From a checkpoint of a small transformer trained on Wikipedia.
Architecture: LayerNorm before each block, rotary positions, biases, attention and MLP in parallel.
Training: a variant of Muon for these matrices, 11319 steps.
MLP neurons of a small language model. Each row is named by its layer, matrix (down: output weights) and neuron, and shows model dimensions 208-463. Each number is 128 + 32 x the weight over its row's rms, rounded and kept within 0 to 255. Numbers have three digits each.
After each neuron's rows, "raises" lists the tokens whose logits its output raises most directly, leaving later layers aside.

L6.down802:131174158126093144201175118180149137125111153151147090105096091177170202119112090160108117123131102131143092138115109150153157135197146130122162118211147069096135132126128082163129122115141102154087207124108132131130097118128163160057160126112108096141186128153166089169125129109161144163102133110044078186157126145147097124119128135122116079153155081158113114089054141106151116148187139127097142112142090115027097104157068192134189133121139131146131164147123099130115140101119098093148100087097085117157163163144096158165141105100092101087104117126128121180143088107158139133108146099118165106101137143089128069155099112131088165125113102207160104121206106147171088151187126126148127166112059108118123124057110152106140135108065122149172138097140173139173130110106145
raises: "ome", "oms", "om", "order", "omer"

L9.down322:145158131141152131147113152137088156143139126099124116151082127150174169143126137135224116042068183122077098145110092114095130133117086120165132108121114112091160100131139120164164139145093167119141078181188186069118078143100098120139090088152154109156188097108124122112116158143181119105110192164090154144077130127114134109164165121126121173113107196176138154125134171210089122125122177160123099119105152124120092118110120143103113136156124158168134116080107135191112168113098141159062094153071089138191155157099108145167134087128129128167176158129152099155134106181093147149107166122053117141111156092172087196163136134126119128046072086238120085145178130135137208151069142190102124118091136201107114143041137104155133110136136140189109178091144082127085072131127150
raises: "itions", "itor", "itors", "it", "itive"

L9.down223:119191127118115158157139125158135115147035117198131105116137078183155149098164093123138109123113155137080174116119173101126113183122158169162144167130074123125172155138116072184101101188062150138135124134121097105161091144083101170116111134146050096136111138135152134130097090167111149152124100126137100146094162107149145078184149128076124127158200109110100138090160108166163147060069121170113081145206108135152116113102086119162108181120076111153171174107110116118140107134133095169136159149176123122103138143090142082129165091160135103151151119170243071066115124106100159115143105201166140128148077122143091130142146159142091134144136048150176114109109205099103157094104090175166183131169117163156146142130158043074097095167182127076202142132147090136123078092174091
raises: "ade", "ad", "add", "adi", "//"

L9.down497:105112186097110109136135077191095158179095048073123162167110093081123129199109135124240129135082095194140124127139124090146169083166138085234182164149108111156103150170210140192119120143162105165138109121172128113137145131153164101134074145129132185145150120192104083130133164133125097146095134155137088117135166101146090175115118126163083127134089110121196108104140129152073149131131133159107130041174132081147188108169133140197115111133086101118120183132131162142110153111153114139120095121143107110125023181135154116115119146127181122110140114089093127134100150190176122150155087154167111106163130096173153100127108086117123165119176072144137112096158136106066118161090137125124166150118166122127192105113207119134172102085091107109141208117163122100167122119126109
raises: " increase", " disappear", " release", " launch", " decline"

L6.down789:160150178180125090149106104154127109098083168125124120172159111108125133132081111169146110092101105135062128163101133163192137095121155154092166148141093203129144109105147109142117081087136142085173119139095121088138106016084127107119127158195080188121170129153151142121141160138112121154201171149115155094109133151102160149212133102164127143175171135157135149129093140118161093104138139119106134118163113167154128181106160145144126150104197102170122162107075104089064086105127148138122137132113081108082146141202126083152127098166099119133052145121114141178090104130121118061129120062114112113127131117138110158062109095123169143119114103135169161139208103095091122088137181127130140115135102133132092131094091096097149155084142107104168183128098093155136093101155129
raises: "ca", "co", "que", "se", "cles"

L2.down401:156158115110131096124110106088054147133170197112145125085117143135113059137148150140096087105148132146132108110039102097122060064147160169161128112155098102179153144176122124197083186120076143118103169135126111078177052094181140121187105119144107154129144115140118071164091157092096073181106160131116144143083101173172106155152158111085127112146137132109140114137108112137135162150119148130066165117112142082113118107144059135153112132135113160147107127167141129092109107097088109098209095098100106072123184121107117068146124148127157171133147164177075090173154066155135106125154109060111153080125170158117117144128182134113038149121140178144119141092088112021167106148099111113116152155166142156090117128161094124067135108129170150169202131135100129124176146134128128
raises: "iter", "olf", "ational", "ef", "back"

L9.down265:160118141150121100179115062124069137158139124111116140129085130135108160133085124065090143122149139111119151103161124151108107098117108149137107176133161100146185114140133136142128143203160138127119128217106081144144025102139128145164164144144127155134118167133107102092123150125136082118099118092081123164191194119115122142173131140158163087147143144149118109143159120123088092098161153101080103116125128088162104143132167140133148113107134123138050150220113174080108149151128117158148112168115123091103137159105107149098106144110176071168156083143164137100098101147134133114114159124146138137123095140182097104123110136151096152097113114108094162134151166101134129110106125119131156184136138102181175136077153149158141150146180128122122111141121119111145134140181191
raises: ".", ".:", ".)", ".,", ".),"

L9.down507:152157163140132177139154151120110126085159157162077121131170140084151129123141135113154162104097179139137116099066169154083128184095127146131133142093100134098097127165113158145109146135090110134154132125177148195119133135127137177140085122151123120162150169139135106107146167121097090121090100158183106062073112116136127137107134091111118116087093121101138069172115154106100126141181177126104158178194093128140108149127157124135108136140152184159107142114096121151098120126121095053175100131112108109113164126131133099122095077118103128143140142142152125125146163098166156068115112076111071162082094115130081146189141110126159107212106098187175141069117098168147109163142116133157136096121110156130138123114124111174174116069098142158085171106160127111164145175102097
raises: "en", "et", "eb", "ten", "eg"

L9.down957:116150135072125163122178149178146168144137097167129075069148127087131107129126125084095178114133089077163161085082154077148143110136118115149089120131073100131097159121170136118155170116101118157137147134157150149167148081131185150144148116091171152154119098148094185165149180099098095212153129159115186187149092131062117141165174108110064132160112107140165129142147091114136132122071163126099179099158180195076115151111107123149087097111132108132165207096189098098114130090164114139092063078152156109123106162124094138123120132116147153136160123069150115132160148192175027134098156138142138126192135220140124093128168149146185139115174188092118160096094091058161124139136103172113167117124115108172148107176154125099107120131126107109087160171130092114130167081143090
raises: " becoming", " leaving", " returning", " entering", " having"

L8.down524:053095098155088155134119132096138068142135202140116114141136114096102181157149112084164122184163063107138131133217144172096131036153124107175116135194105146144085150157175096102148118119133126063112112146118132097134105144133170153154102137210104161102094089086159119100101157105148127103112105076101119147071143122122076129129164132111100114143135163093090075126176157109068187096143157108087115163196101092153056145090146115157136113106122134074104142171117165140148131119129098114105139051118109124157091113163124106128125126090143100113118168172112133136174231181105107108159154092127161109114134171158110073106108120120133129148190213155126114145112129129112085161106131119148114111136100124122087128094103086121163152169123166128113111108130121111103115122156087
raises: "ing", "umb", "cl", "down", "in"

L8.down357:154158095123160138133104141244163152092142152098088117163134148176154103161140099183138106168127092147115135137175141090141153183147091154100129116105192137087181114134137092149115040162119138114092115149162063084101148106057132090154039137141129131112133120134171099118147154182124094136140169127078148148136124130113102171096173204179119112100179180082142144146136106099160098123228143142099125117105132121141147104149087068121158105088068124099130155116144092111135148155153103164107151145114096103096151181165110069090113131084128089179192155099123149115077110152150128093112154202135127048145133190154115113157112073118090116164068172072136118091124147162091087155123135136076095071126085142113149185177147115140141121111106170157129162085145120179167073073115126
raises: " newspaper", " magazine", " publication", " notes", " paper"

L9.down1004:160121114136105091112191105131171145083087151162092165120129149144113167118104149097103178164121149139128193121108145178169146087157102167127117112162118120159122136139120128126169117143166180083156110138077114154131099166102122169141170109120151122105109081169135085122159146130090160128092122191120144206123081118125150076141109108117140139175100146142106105169120091167158182133112125120130159160055159129119189154081109151117094138099145139116144130117125057059098168110141120111091141117186106130071163114125123126144096198195097135210156092129127114082097159166154054115119134189106207115108116076063100119090090084139164137107147102148138068152092095149190123118182146077119111126067138120154086171144122155094125119141217153082128104084098139128059090094178118
raises: "uy", "no", "uch", "u", "uk"

L9.down286:178096122048116076169131111113088108149092152164153096165175095124120091163139135117195071154130109126137119138136115099118165158153238119185148201107156077136121129151121121094177141102087123135144149175102166091089114115117066117100089142152061159113080108108154133116089115175111141128086107151142083189112173174129164092099119116111120128091155160145188106131143122149148086084122148130053138088160117100175152151138142149107099115187092139103101145161181156141135119076057129083117116196073070122078135100114130121122093185152125106104128155103072121164124174109088082129182138177088155124200109166127117114111113192147115144139095126099075127162129081159146151153094106106145104131134146165099146080112123102140157126099067118131125084129136110159112057158138119
raises: "hn", "ar", "erb", "al", "ß"

L8.down646:105120109128134109110086178162157096134149146154088203151127096102154071154138107117161166181109121161126183095131096131136090158183088156161166089077137140122156130171183083092160146094119169123121137088147104164107143189155197131151162152114075120071146113112094137120166118138164038110127167084109207138203145133084068172103140107116135073147112129059115142161129129128138117122180160114067128121174157126127147140158146139125138102143145041127149120143152144153145093169179198100118120147157127124192149187140072147084112106127146137142105097101168153132123136161115160152074131164130139115080088171120116149125134107167062106123116083097128102130143111141153126151087098163084095093171108133140119094164130109142108153103179117097103153140052159117147113190125152
raises: "ls", "ss", "ll", "ft", "ck"